Part of a small language model's weights.
Architecture: rotary positions, no biases in attention or MLP, untied embeddings.
Training: a variant of Adam for these matrices, 1377M tokens, 10506 steps.
MLP neurons of a small language model. Each row is named by its layer, matrix (down: output weights) and neuron, and shows model dimensions 282-377. Each number is 50 + 15 x the weight over its row's rms, rounded and kept within 0 to 99. A neuron's up and down rows have the sign that makes its largest values positive.
After each neuron's rows is what it responds to, as a language model described it from the Wikipedia text at the highest values.

L4.down1685:61 50 50 79 33 46 30 55 58 83 49 72 31 37 33 29 39 61 28 74 50 40 80 34 58 48 29 31 49 69 43 49 65 26 64 34 41 57 69 62 48 61 36 81 23 35 51 42 51 45 71 35 62 50 26 38 67 86 65 75 46 41 58 74 55 54 59 37 46 63 36 39 55 34 57 42 56 38 70 54 31 48 46 33 63 63 54 65 59 33 58 76 59 55 68 55
Responds to: Word-start prefix pieces such as pre, de, re, post, cross and Pro that begin longer words (pre-season, derogatory, Proclamation), plus French/Portuguese "de" in names (Jésus de Montréal) and order words like after, following, past.

L4.down704:57 50 26 46 51 63 39 60 63 60 80 69 50 60 66 47 19 50 55 25 39 17 59 49 35 67 69 37 54 34 71 55 53 51 89 33 48 45 52 43 73 42 45 54 48 50 47 44 43 65 31 78 50 70 40 65 44 69 49 52 33 50 55 65 58 57 46 49 59 63 46 62 30 62 35 58 19 63 59 43 65 32 56 47 18 49 86 88 63 73 36 52 30 29 31 19
Responds to: Words naming a role, activity or capability in software, band-credit and organization text (programming, supports, bass, co-founder, served), plus track numbers in tables.

L11.down1353:58 47 38 31 29 58 60 57 78 43 37 25 48 50 30 56 69 80 67 74 35 35 38 51 58 58 50 81 62 61 44 50 20 65 40 28 45 49 41 63 33 50 42 94 65 60 45 40 58 56 52 40 53 55 16 44 33 57 43 64 33 33 49 60 55 49 40 52 45 55 75 47 49 37 26 81 56 56 78 30 42 39 89 38 37 63 12 54 34 35 69 55 38 51 78 74
Responds to: Tokens that open a named era or period, especially prefixes like post, pre, inter and the after "during/following", e.g. "post-war", "pre-season".

L4.down961:63 51 33 58 42 50 65 56 56 44 49 49 50 49 42 54 52 72 51 09 80 45 66 55 37 50 32 62 52 53 42 57 51 53 56 82 36 53 40 56 41 55 41 40 28 90 56 49 38 73 65 48 66 61 55 56 22 50 58 52 56 65 52 52 52 63 60 59 46 34 69 48 47 60 40 66 74 49 56 37 28 68 79 62 57 79 52 70 61 45 57 47 37 43 21 49
Responds to: Head nouns for organizations, units or places after a naming modifier (Unit, battalion, department, college, village, mine); also name or number fragments in tables.

L11.down1140:48 43 75 47 39 30 29 42 52 18 38 52 61 53 68 39 49 42 53 72 75 43 44 63 60 67 68 50 80 34 60 46 50 35 53 47 35 54 38 42 49 63 49 55 49 49 67 59 47 54 54 33 60 64 59 67 57 20 75 31 48 22 54 40 18 59 51 44 48 49 72 37 54 48 45 64 49 45 50 53 43 48 52 61 27 14 50 24 53 40 54 75 28 34 76 67
Responds to: Title, role, or relation words and punctuation that come right before a proper name, such as drummer, actress, Bishop, IGN's, "her mother,".

L9.down429:69 62 30 58 58 47 51 34 50 22 53 47 70 76 59 63 37 29 29 14 33 29 53 54 47 68 38 66 41 38 66 47 84 28 68 54 45 84 56 48 14 75 49 55 58 54 58 49 45 53 43 50 32 67 45 36 30 59 46 49 64 28 64 46 46 66 39 45 43 48 57 36 39 32 45 39 46 56 43 63 65 37 54 70 72 27 60 45 48 38 59 61 34 55 26 39
Responds to: Second word piece of capitalized proper names (G|ir|dlestone, H|il|debrand, K|or|pus), and nouns or ordinals right after "the" (the town, the city, the tenth).

L11.down950:38 48 44 76 50 35 63 74 43 27 72 19 42 58 22 72 27 63 83 55 44 51 49 58 67 67 31 33 69 29 62 38 33 50 66 65 27 52 46 30 58 66 29 70 76 71 79 55 46 51 45 34 47 73 58 68 69 37 30 56 52 14 54 81 40 58 58 50 57 44 78 32 45 36 29 43 35 38 44 35 48 37 41 60 68 53 53 76 42 66 55 62 46 64 54 14
Responds to: Nouns or pronouns that refer back to the article's main subject, usually after "the", e.g. the race, the band, it.

L9.down1288:28 55 27 53 46 41 69 62 55 58 61 55 57 46 47 54 61 49 73 37 76 93 57 43 91 29 26 58 47 43 43 57 37 62 74 37 47 47 69 35 18 47 40 51 53 58 76 38 42 45 58 53 46 26 47 60 86 44 54 32 63 50 63 25 39 55 66 60 63 53 71 30 53 39 28 83 64 28 43 32 75 55 58 86 67 50 05 58 17 40 35 68 29 43 51 63
Responds to: Words inside Wikipedia section headings right after ==, such as History, Creation, Political career, Personal life, plus scattered mid-sentence tokens.

L11.down1257:61 29 53 46 61 44 53 46 30 28 34 46 66 32 32 50 54 21 73 35 58 60 79 48 75 27 42 48 60 84 52 54 44 52 35 61 72 47 37 45 70 59 37 48 29 51 26 36 40 78 28 45 51 59 29 25 34 50 42 51 47 50 43 62 66 70 60 60 24 56 69 41 58 61 17 44 41 53 56 41 52 27 48 63 52 21 71 49 51 46 34 61 45 50 59 50
Responds to: Opening tokens of work titles (books, songs, films, albums), often foreign-language, plus subtitle colons; e.g. Madonna: An, A Garagem, Vasundhara.

L9.down748:57 40 37 50 58 39 38 44 41 62 40 52 51 14 67 65 66 56 71 64 45 75 44 52 37 20 66 53 40 61 86 49 96 41 52 30 54 29 79 45 51 58 45 68 59 67 27 63 55 28 50 32 48 44 44 29 83 51 76 66 68 34 48 80 49 40 34 59 44 45 49 48 73 40 55 43 82 74 69 23 36 57 60 22 74 80 27 63 50 60 57 56 75 75 66 66
Responds to: Interior fragments of words split into pieces, such as sim-ul-ator, para-th-yroid and Poli-t-buro, often in names within tables, plus blank-line breaks before a heading or new paragraph.

L4.down943:42 44 28 53 57 41 21 52 25 49 49 51 41 65 74 48 27 30 63 40 57 45 59 47 50 35 35 37 68 59 72 45 45 38 55 56 44 74 46 42 74 25 65 44 54 56 76 63 78 56 43 49 46 62 63 68 49 60 57 24 53 51 43 44 59 64 51 54 56 27 45 69 61 63 78 44 52 28 60 68 54 76 63 59 58 52 62 61 41 43 19 53 68 52 49 59
Responds to: First piece of a compound or multi-token word, anticipating its continuation: land in landfall, ground-based, down in downrange, car packs, name fragments like Amar.

L4.down578:49 51 26 59 56 49 68 56 79 58 66 59 26 40 47 70 57 40 74 44 64 32 35 61 20 31 56 67 44 34 33 52 56 65 46 43 54 20 39 28 62 54 36 41 45 54 62 23 53 58 28 21 54 43 54 32 36 64 35 46 60 31 37 30 44 40 28 65 63 44 41 56 31 33 60 62 77 72 56 20 51 53 51 44 70 45 54 67 35 26 85 35 53 65 27 70
Responds to: Content words starting table cells, section headings or list entries in Wikipedia articles, e.g. Position, Total, career, lead, 2002; weaker in ordinary prose.

L9.down794:43 47 44 40 44 08 23 61 42 27 53 40 57 55 45 57 40 74 75 63 27 74 28 39 60 57 58 36 45 52 78 36 33 46 26 54 52 74 36 35 36 48 66 59 62 47 38 31 46 32 36 66 46 41 54 74 40 34 69 55 75 22 52 85 41 53 79 36 62 49 30 54 35 53 19 52 44 46 29 52 52 53 59 61 26 46 46 40 40 46 38 48 47 70 56 18
Responds to: Fires on the generic noun that ends a proper-name phrase and names its category, e.g. Nadia district, Naryn Region, Takamatsu Station, Long Island Society.

L9.down927:57 39 55 59 42 45 44 57 73 34 62 38 65 70 66 31 39 54 58 30 40 47 34 56 32 38 40 40 72 43 48 48 64 52 42 40 48 52 47 27 62 75 57 48 41 59 62 45 50 71 39 41 47 44 64 39 44 53 50 38 38 63 68 07 51 72 36 35 97 47 53 60 47 30 59 65 26 32 58 56 33 27 83 55 53 42 67 54 51 64 64 34 55 50 35 18
Responds to: Mostly pipe cell separators in markdown tables right after a number or name (vote counts, durations), plus colons as in UTC+07:00 or Note:, and mid-word pieces.

L9.down1734:54 38 27 64 35 41 72 33 77 30 40 63 48 32 42 52 71 71 40 61 48 32 65 47 55 41 62 24 56 86 73 50 00 75 31 28 68 45 58 40 59 27 54 50 52 54 46 30 48 57 34 29 43 47 41 44 33 46 39 34 55 51 38 47 21 49 75 54 51 44 59 67 25 63 69 50 63 43 46 43 44 45 62 62 52 46 61 55 30 48 45 33 16 47 29 53
Responds to: Subject pronouns starting a new sentence or clause after a period, comma, where or when, like It, he, they; also final table-cell pipes.

L11.down660:21 44 39 48 43 44 37 32 64 46 70 55 41 49 68 23 62 59 63 30 26 53 39 70 35 69 58 47 69 47 53 64 75 54 36 64 45 49 49 39 54 52 73 60 51 40 51 70 63 46 40 68 39 63 72 53 48 52 64 45 65 87 51 73 41 48 74 28 43 40 78 55 34 36 40 33 53 45 71 62 44 39 39 51 25 41 47 53 50 76 54 43 53 52 38 45
Responds to: Subject pronouns opening a clause, such as it, I, they, he, after "that", a period or "and" and before a verb; also word-initial capital I pieces like Ibrox, ICBMs.

L11.down1355:68 53 45 55 39 55 44 47 31 21 58 68 38 42 37 44 43 46 32 31 37 70 28 31 65 66 40 42 23 64 57 28 86 58 51 55 30 17 35 49 49 51 54 59 70 50 48 36 46 70 49 61 55 74 37 46 37 61 55 45 47 44 47 41 32 56 97 41 49 66 58 52 88 62 53 59 54 26 32 60 51 52 23 58 43 52 92 68 65 47 45 56 59 63 44 52
Responds to: Nouns or adjectives naming a field, genre, nationality or domain right after an article, often before a head noun, e.g. Country Songs, thrash metal, Venezuelan soldier.

L11.down182:37 56 70 50 78 45 56 54 53 53 47 60 68 46 72 59 48 49 40 26 38 66 32 27 42 60 39 45 46 15 39 51 63 41 43 63 49 36 42 42 49 63 71 51 29 58 50 66 59 53 51 63 35 55 53 53 37 32 74 50 49 33 43 37 54 44 68 48 65 41 67 44 32 79 64 27 40 42 37 67 51 26 43 99 53 59 58 50 64 31 55 49 57 42 60 44
Responds to: Word-internal pieces left by unusual splits of ordinary words, often right after a prefix such as re-, de- or im- (re|in|ed, me|a|surables, de|in|stitutionalize), plus " not" and un-.

L4.down838:57 54 49 64 69 24 71 43 57 61 40 66 50 49 53 53 42 68 24 69 33 33 55 35 69 46 70 52 33 50 48 72 31 50 41 22 50 51 49 81 28 72 66 57 77 34 49 57 57 35 49 58 50 62 38 62 48 35 36 37 45 44 41 66 57 49 57 49 51 72 63 52 37 65 19 45 70 51 61 44 63 40 33 59 82 81 54 53 50 48 24 42 45 57 25 34
Responds to: Generic category nouns naming a place or institution (town, village, neighborhood, college, county, hotel), often after "the", standing in for a named entity.

L9.down957:55 33 58 48 44 27 48 55 68 64 47 64 58 82 47 62 35 74 56 47 79 34 41 81 35 67 70 69 31 51 28 80 48 44 18 29 57 31 66 44 60 77 48 54 48 09 44 54 46 66 50 32 52 71 32 72 51 82 36 60 58 65 52 55 87 47 55 31 61 42 78 54 40 38 57 55 58 41 57 28 38 31 78 74 77 31 66 33 24 42 56 66 42 62 57 43
Responds to: The first token after a sentence-initial subject noun or name, usually a verb such as is, can, also, or an opening parenthesis.

L4.down1538:31 75 69 37 41 23 57 58 42 66 39 48 68 51 64 38 15 55 62 51 50 24 43 49 34 55 28 62 30 63 19 43 95 31 51 26 31 65 57 57 49 57 70 51 45 61 61 24 54 41 49 53 65 68 36 58 30 54 51 65 37 68 43 67 39 29 29 70 19 46 58 54 49 45 38 48 50 41 37 56 58 62 67 42 50 34 56 71 76 69 70 49 61 62 25 28
Responds to: Interior subword pieces, especially ul (sim-ul-ator, V-ul-pea, encaps-ul-ates), plus opening pieces of place names or people's names in tables and lists (Los, Hir, Que).